{
  "n_layer": 22,
  "d_model": 256,
  "n_head": 2,
  "n_kv_head": 2,
  "head_dim": 128,
  "d_mlp": 1024,
  "vocab_size": 4096,
  "activation": "gelu",
  "norm": "rmsnorm",
  "norm_place": "pre",
  "norm_eps": 1e-05,
  "positions": "learned",
  "qk_norm": false,
  "attn_scale": 0.0884,
  "bias": "qkv",
  "tie_embeddings": false,
  "parallel_block": false,
  "init": "normal",
  "init_std_qkv": 0.0464,
  "init_std_o": 0.0,
  "init_std_up": 0.0464,
  "init_std_down": 0.0,
  "optimizer": "muon_variant",
  "lr": 0.00931,
  "lr_mult_o": 4.0,
  "lr_mult_down": 2.0,
  "beta1": 0.93,
  "lr_head": 0.00877,
  "grad_clip": 2.0,
  "warmup_steps": 200,
  "schedule": "wsd",
  "decay_fraction": 0.654,
  "decay_shape": "linear",
  "final_lr_fraction": 0.0,
  "batch_tokens": 131072,
  "seq_len": 512,
  "doc_mask": true,
  "train_tokens": 464700000,
  "steps": 3546,
  "dataset": "wikipedia_en"
}
MLP neurons of a small language model. Each row is named by its layer, matrix (up: input weights) and neuron, and shows model dimensions 0-255. Each number is 500 + 40 x the weight over its row's rms, rounded and kept within 0 to 999. Numbers have three digits each.
Before each neuron's rows, "fires after" lists the tokens most often just before its 100 highest values on Wikipedia text that the model never trained on. A number after a token or word is its count.

fires after: "1" 56, " " 7
L14.up622:434466479566492508521434468527412455437486485588561474536570509560488520492566454479483452475511494501556531498520488498494534472541548519535500514497485451510515499542524489494554539520463445518498525476518522486480497448454431553470545475542498489537532524470463444543521504528585499520531447460546471497496434477485515484528454463519431608492484505542505476448537474538535454530531519469493544502522426454485543527524537475518516531505431505480517425463457562501476427552453482496476506502497471523495488481524514595512497535561449472531534525445518569480524521418521549370517476448600398443437498535533520554485505542528560479462476453432509503515558488426482461575546517517526501556484522525482556482547556548513588521557502531515583483505530535466460492460524418

fires after: "8" 29, "9" 26, "7" 10
L14.up169:454518464504531443584482529473554587582517450445441543550531519496480519550470508500543524460503460514527482514471479476454520493438502531446439479492515473484502486540579532488471484470511576517530497486494479448455519505555453558490507525495475512454489480443528506549530570556525485498513468472531533519546529562389463515527487493518509455517517515482412564534558479475580493455473449553520464395592464541532523499541496475539500501538521564513533547503479480444561553569491447543482511462544519505525545473500488453524475430507484444498478535515418553441537501489486468478503488537459533505511483503465442555459556549516460489603561535517500483534428481424436584494556500451495541551524503517547550530487437520527426551461525522490480611507432511486455423487525492

fires after: " " 69, "'\n" 4
L17.up915:514470494583437566511449502515513464582508482524492546527504512544475501538522506455513493469432501495479516555529545499524545428453488513526468482547562431503472475552485541513516533562504462533473462555538536473553549511540488564483503471549474506474452507518467453461495575465538400525578498490479523530474502483455541446454455454481488569560529507497531476540508600547553497493480519536524502418417475461507459496515464560493454483452482519478560436577548480466437548457534504504401400505523513473467476535492506576430545486522545545464510534469560542504544441553483462532441492514473527476568523517533503500494494467581494574480526411489489547525517530530481412536527408475541494510496546489474532494376444477517480537518499525485458459508524535550498451476441500

fires after: " a" 22, " the" 15, " to" 8, " an" 7, " o" 5
L7.up431:536521536536396475493541456511513481457472517505511502448493490494492511523516546440471518522439516521496537449488487503495424470552419539478503599430480543493427528503445503496473516463545536489554519516486464498456475436517470473475474496520570454464512539431534561551499502448517560455467533466409465558460474481555457539479517468496472488520507534439515469505552491426540554453497477530508426454514551467415511504429471564537543485556502530499494502461468456520539537416513428563546493498494529437541483444470500556519434452494463504508512580595574481420517557486514584543557496441434529493434556482507414451432449527473511475514511549574519510520471552521483534571529546501444460489506537443464545484506484541507504504490519485430498451528536471463473478552495485

fires after: " l" 14, "h" 12, " L" 9, " y" 7, " h" 7, "a" 6
L11.up1017:449435495522543496496461451504477528495511540456515564461503532472485473466507477518506489551523452494583463540491515487477544485479517542463498467446514481551460490436474495482442505482506526425507525599451498486445554477458453542540503491530516644480523477513574530541486533520487488502436458480476455582510504535503547515485525510467468501489525463386451483499516417404435511489635418491466492386507504507466541462490563568529466514517516578440507445500438457543531458517528442461486423504426465542492594482497528461523483491533527528429531436495530480484448496498551511490513477510535504475546486429488461510518499521447444473564525450551528453547456438498430427512464503496495468516485540552520477550496543539483520530558485495510468463438460492477510496509440487

fires after: " " 41, " St" 14, " |" 10, "1" 7, " Bl" 4
L18.up231:557506460542572399534458452468466514427464501508472513534481534429513526458481508485444441435475512477481446449507484497580504409516499442528491464451559474482598515538525508535485519508491498562439524496452525520532505469533533562492562502548525476456551517505472506486446489575451481420450527441552562437503497539568527513456483441510461469510532440516512525517518492475503505453466473484522493544634500505520423489558500475508484519518533528498546435489551541440551420531497476528443446519417465486551513545542511507511469539488513434435483456480519464545508489483518446482419517514535522515482555516525492470403536547534490498507502459498476520552557480447483575500593419456516508496518549499437487450526581499546486518517505526452507527467530443479550449423520497

fires after: " " 49, "1" 18, " a" 4
L11.up773:497611455537491459495464515442523515436533462502520460513478532500477443579554514461512532484500516508458514502427514445493479588519527578524534565511543459459598515506531593515464575497456505482554516522479584557462504483371513500501386500504466504480511497438543462520497492527502521512494509454499467508428535465514465560492441500410476509451516505473514477550498530568486554487452484509468462372486534529457523461447536513529527479504504481546566487517551422479542518458492519435461470530459513527487510514403445512568502474485506552512482540465490529492527497462447507434529517478502537525573528556527500515463502458471481510565539515506540480449486430551480434539541458514491510533550557516454529497478425463453484544431511477537474460407515458500525471487443494

fires after: " P" 29, "P" 18, " S" 8, " In" 8, "In" 5
L11.up882:468492543503530452551466574592496462507538498488494560540459474531486532536510547516455487448482503527510534540438426467510514542466520554564537522490491476470395498439486477552504544428482494511480497462524448501528553480503507563481496530453521491532504586520505554489498491489604533570533510509510505419547552554512548508562577515474537457529511505533449444573469533495560530543537555502459504466437490450527472472533478466536529528511474440487466530556514438559545513531499493506536400440503447437538489477481529439533495568482520439551491524429537520462557514513568458589519434496505452479461530473496545531479492450511465519523525507492495504539490491442467515420513438477420517604457520490515538506527557494390528553502491494568457477562443543481533522486555483

fires after: "9" 43, "8" 21, "7" 8, "0" 8, "1" 5
L14.up43:485492446515494495514377450506537500479527498505486526471497501503488500488532502468495410551534434475467540480525500513476527568492433565492495460604497420553472540424504428475497539502499447497525505473497468450553489482482502519480514429558500469550507463496583517616494488539521542506512505487503490456502470521393541547513528548464420527515522509435465573463538513466475546505523531550495489510505514503579558511492448596563457509541469557477475510515498487505525482527481491494511523439504468409534477523442431469525526495545537472449438501502496531564563466521529479468497571423497431499468477437550504475543575541504467499471494563580502503544487477395465524501543515563502444500517533514475527488469445503555456519553603480427495497492491449516452434495466435

fires after: " in" 29, " In" 8, "in" 7, " El" 5, " fall" 4, " Wal" 4
L11.up854:539559522445508484457513527474414428602527458543457443464563481506590504511489487463572440478506533459452484476612462502504531375537540449512539479471527504476495503490437444485444504463536467515531454507514472488457520488461484490525472537597519424472518478493469477543508483473541510471499504487473514582479454498547511485535459509457461458513514419448551431542512519581524493511533533502562503469495525470529486440494562509462558459522501522585516559538490521488603516510492475523530461565535537514484546453515476508504508553475512549511469455461493494498521502470540512534559538510519522493523518566500498527547498547517440461550616450463510591453520491475500475486538532516559562506556511475501591484530542521546518554538560550458492484532435478542536501443598513

fires after: "0" 22, "4" 11, "5" 8, "2" 5, "-" 5, "8" 5
L14.up302:492482599526495562484406565581492476559569416501494448516525534563560518468466566510592510469472499539515512464538499535576492505528434495523474531551514545517494483485562501574516587531454502549470518510478490450415520514498492518495503471585455473499533504528584493431475502481487476464462479532538465547480591515462538477507505511454533534493526469523545571469511487480499536510537451529478453464509536551552480449515524425458495479532551478524495465452510484518455509470464530523551473459561540491505519491570510520509466440519500500545500439507500524498476450503480553390492503510523536524473503470476498553491582496510491425519558510492543515535493462496510553575483595422469595530538484525471569476445550498501572442430565462483424567522471448493472508460504446

fires after: " a" 22, " an" 20, " th" 13, " d" 6, " my" 4, " A" 4
L11.up637:445520526509542477531525412519407499510541504448492461526477494502453531390444504497555482480490478500431468470597511557448470490506384463547527454562507527587515481500528506457515477491508480506481528476511517512515511503529503506533484515541430493549500423462415458547529552470406484611508490430608537500477547545440569505478478521481533498574456522477504493512557488516533522514563493451548488430501495450430579407481506487548479461464521459508463502469412459520477472491475546509508495505515523494505505497555485538489492456434508505491531515482496568451464478440438454523504557541514471545571554517483487479428480523480529489566459558536540527509517528511456558456454449549522438543475513444462509527463493486500542521411527456449473423459472533489514497527493480

fires after: " " 23, " H" 13, " U" 8, " |" 8, " W" 7, " Ag" 4
L11.up735:578533534546503497499460443550545428553439478549479541482449483454447459519470450493471531510496555520515488488484549533443466517458560490490509455509523446472563518541506449488535473487524423565501448443522417533512529509445532558519496515522469424464481548532504455485556560514582529493530453501554558483455540475513604512449480542434469531533506549524523522518552532490546482474540510453559599518506525460541487447571515551507515464443450477536469433453499506512526501509488426485485485481482505515505493523495584484510558545534498486524477517423508527472504505485530505491469451476508452509434492534490474466519467496535557502521469481503581520497507409499444490618547415549569538435464456436565518452479468509555520477372510490506459461473499514475486506508399480

fires after: "0" 41, "9" 16, "2" 10, " " 9, "1" 5
L18.up179:477471493578494510510441582530497474570528485491452548464472512471495567537421462502470514516495502459492492464513498522492452463484521554565539485564494513473465501486470592565451530502480453542463473525502481596552495380468477474539487497448478483446519484494489498505481493501545446556462498458498486586455523461591445572576473504580583441592522533434503543462493558535515497513521470480516475485532457470458469494524565425531528503417507559508481515535516541515463435509572584462458441482463528509529482554447548566488491481531468521428458494465432457500492534548578489554557533462559490485505474477585474486501430477565533539525452490457532527582520488438472506561554470504542496486540482536533525519486459481530533502488476480461467481503476437485474492474477565

fires after: " S" 21, "S" 12, " s" 11, " Sol" 4, " un" 4, " Se" 4
L11.up297:516453522537517436499577457518511508510497471417553489469545450483464511490509448431555490505528483571565539480519537519542446466517367528518499459492498398490524454496463449572560493452540399449519468496543497470468523519572579418411486515517498548511507526524581494566518504540482541473516542506515486440437501499490529535521493529489489536505474498434433431426468533458481471492544487522520479446470421540483528536464555496460492480483542525507429492492521541599471548454432510542454516470500447473441460517454488492508469463448456472522525531457546574453519490425516502458552518508512545464519560479498458514529546502534496533527582487495528523548551504434499459544496439555431511501510475470528551490487551531459522533550513432541526434518465530537537441514520458

fires after: " al" 16, " h" 15, "oph" 8, "h" 8, " med" 4
L11.up712:529476531512458456531532454520535460531483501554553529443508539571486530503466518527496456519510509464536456541543514453472574498521437447434463539475526541576488492569562459468561462509455491532585546505463451476448477438484469463498506576570439514470536501487457456525575449557530496535476501451452474543388519507440487484532454478438492446469463519544494540425506530521465537500506459493579523518485480452502488449520480559484469479571488488471455480551480509542528514508417449466491504458467439423480477471458550525535544513421533499444464419482527512542544540509527419542451456496536513477544560503456549457504470517530441479519507501472518536476415532507580521428515449539486487597525480500511512559493458518556532465486538420457539486444483480429542471474477551

fires after: " the" 26, " con" 8, "\n" 8, " in" 6, " an" 4, " through" 4
L18.up384:522506530607442476487513471444490432537546543534518447503555493546567536520437419484541500484514531493472461478510495518513560555500483552572493491510507491433501558541471536501490440526550479477516487481532499455490433532490539489463500471572524486440514513402407551395532552507515551454545537536507499514519515528475438519531508529486457389491568505394489509505487530509556519472435446490528517456513503478516497435494529455509519433435568576539487475531487456531539467549504515507501496510478575460547527442513468456504455495423552489479597551513511509494547534535521567510499484464439469465522546503459481530416515413526529443500555440527485476491473515521428483444517448472546485444467466485475473575547544456446471557528510524510548441559490468487504460494505472

fires after: "4" 14, "0" 14, "1" 11, "9" 10, "6" 7, "8" 7
L18.up170:472543552546497513382472385487505412465532551451512534515559511438543539447565476563506596463592570416419485531498467546508452549478489522498515567545540473513472571515457569540451568495457515482485563493469453471441588470427529513457491512455462419432462537522536531507531550559484517481468505548485525439502468568512533460505526521536464535554539466472533537440490421515511512512566540502415488523471462487545554488534460457469522571517562499523512520492516500484515474504511476494531466492498475434555497478521509466554535500498502490549453484460489506451477500544549448489516502492531503497484453486520437529440455497519498425539504488563459469512506484507538501452436483548497522517424518530516459585511518481524460520476587496540462491534532531495503479435556487

fires after: "h" 16, " Sh" 8, " h" 8, " due" 8, "H" 8, " sh" 6
L11.up701:515513485545493436497518465556584480485562536494542519433501475504489540530522478577524536589465527494512484512437512479489480528556494448475513517517548570463543437518394476532556520541544553540444501448463528528515414518496471434448454616557505511556547441506462472501603436567463516527503537504436454536483570474475540560491511550383549413485472527488540478520570459491497529494478525559448500545487440525490464415535475567504433466502448507494528486557444496566474474424465453452495514434438531476514497460492486510521516468531527545509563518463535443509579474556548507496509477472489490518483478488508504454515463528580533485494505502541490542481475483471427460482538504483477479463464515589497535505498474495473465498480486526520527440557517498530436520433542509

fires after: "2" 50, " in" 16, " In" 8
L18.up937:522501482555472459525469535464507497453509503481515446456524499504551481549479485538530497453498454522503531517526526485544469453507514423520508485485545511431523545506428505555455515503452500449554621494568513541420462517467496518496515458501435516528488512543515499511547508443512490465534450511473512537538515581505472530515438507467538492498540475464446504613449508492456504504501467491528452427500496511467492567439425473545563560480468453536519498500534513493535431557472453472548463540480447499631464398443493506505531493540471582536461558432555469509536515526475482502575467506482445502483561513420593497392479490434467487456516407541494455495508526551459521492473461532471575521499398499516531537508499521537491516423525491482533468530492485538482540483563421

fires after: " s" 12, " S" 10, " Ch" 9, " W" 9, " St" 6, " Sh" 5
L7.up681:458540588546517438543476505492470444520491489461454507508491445480445512548494527533538538525489463460499570525494526489531563506511502478494503538513448434543523471474521508457473519447477540459480424532456432472442486504490504481564524439541535522500527517525559506519496455571508523484497468510493487540488509497490521543509548510545444435452518496519436491495576453475558563459446482557508506505495514560434552492599482472483475445501524541555547489577501537614552455499488540469471498488511497520555461473484562474536495457406458488458575453523451542491503545525437572556500495431458472439597496441513541554492553471508459556496527517442573530496513493522561459462433528450440427507515503492563515507462572542550448462506574536556531456486455462493434521481574536

fires after: " In" 20, " in" 11, " Is" 5, "In" 5, " was" 5, " an" 4
L11.up517:573505491459591475461404522528586544533494498484491461511505390546542498479511517463494521449558499560522491553476523499523538517431531503515453526486522513442475459490468549515547468494533531487438488432467495552506509550574513492478434491541534429458559465418544584528507568453514511463497454561484577553506582535535460444486500529470466491469485471548490519511461505507539428455543538504459500428479536485474496509449545508509541554464461472510491556524556507481529544475476429511533479476450530534430556543465495459516488483635439553472493547506492430468453483430492468521542509513541516528564537503511564525544429550453448506482525500495537544520476521494448481515462555454443511450459462431576491473462557556475526521487538473474508443542507550440525485468499520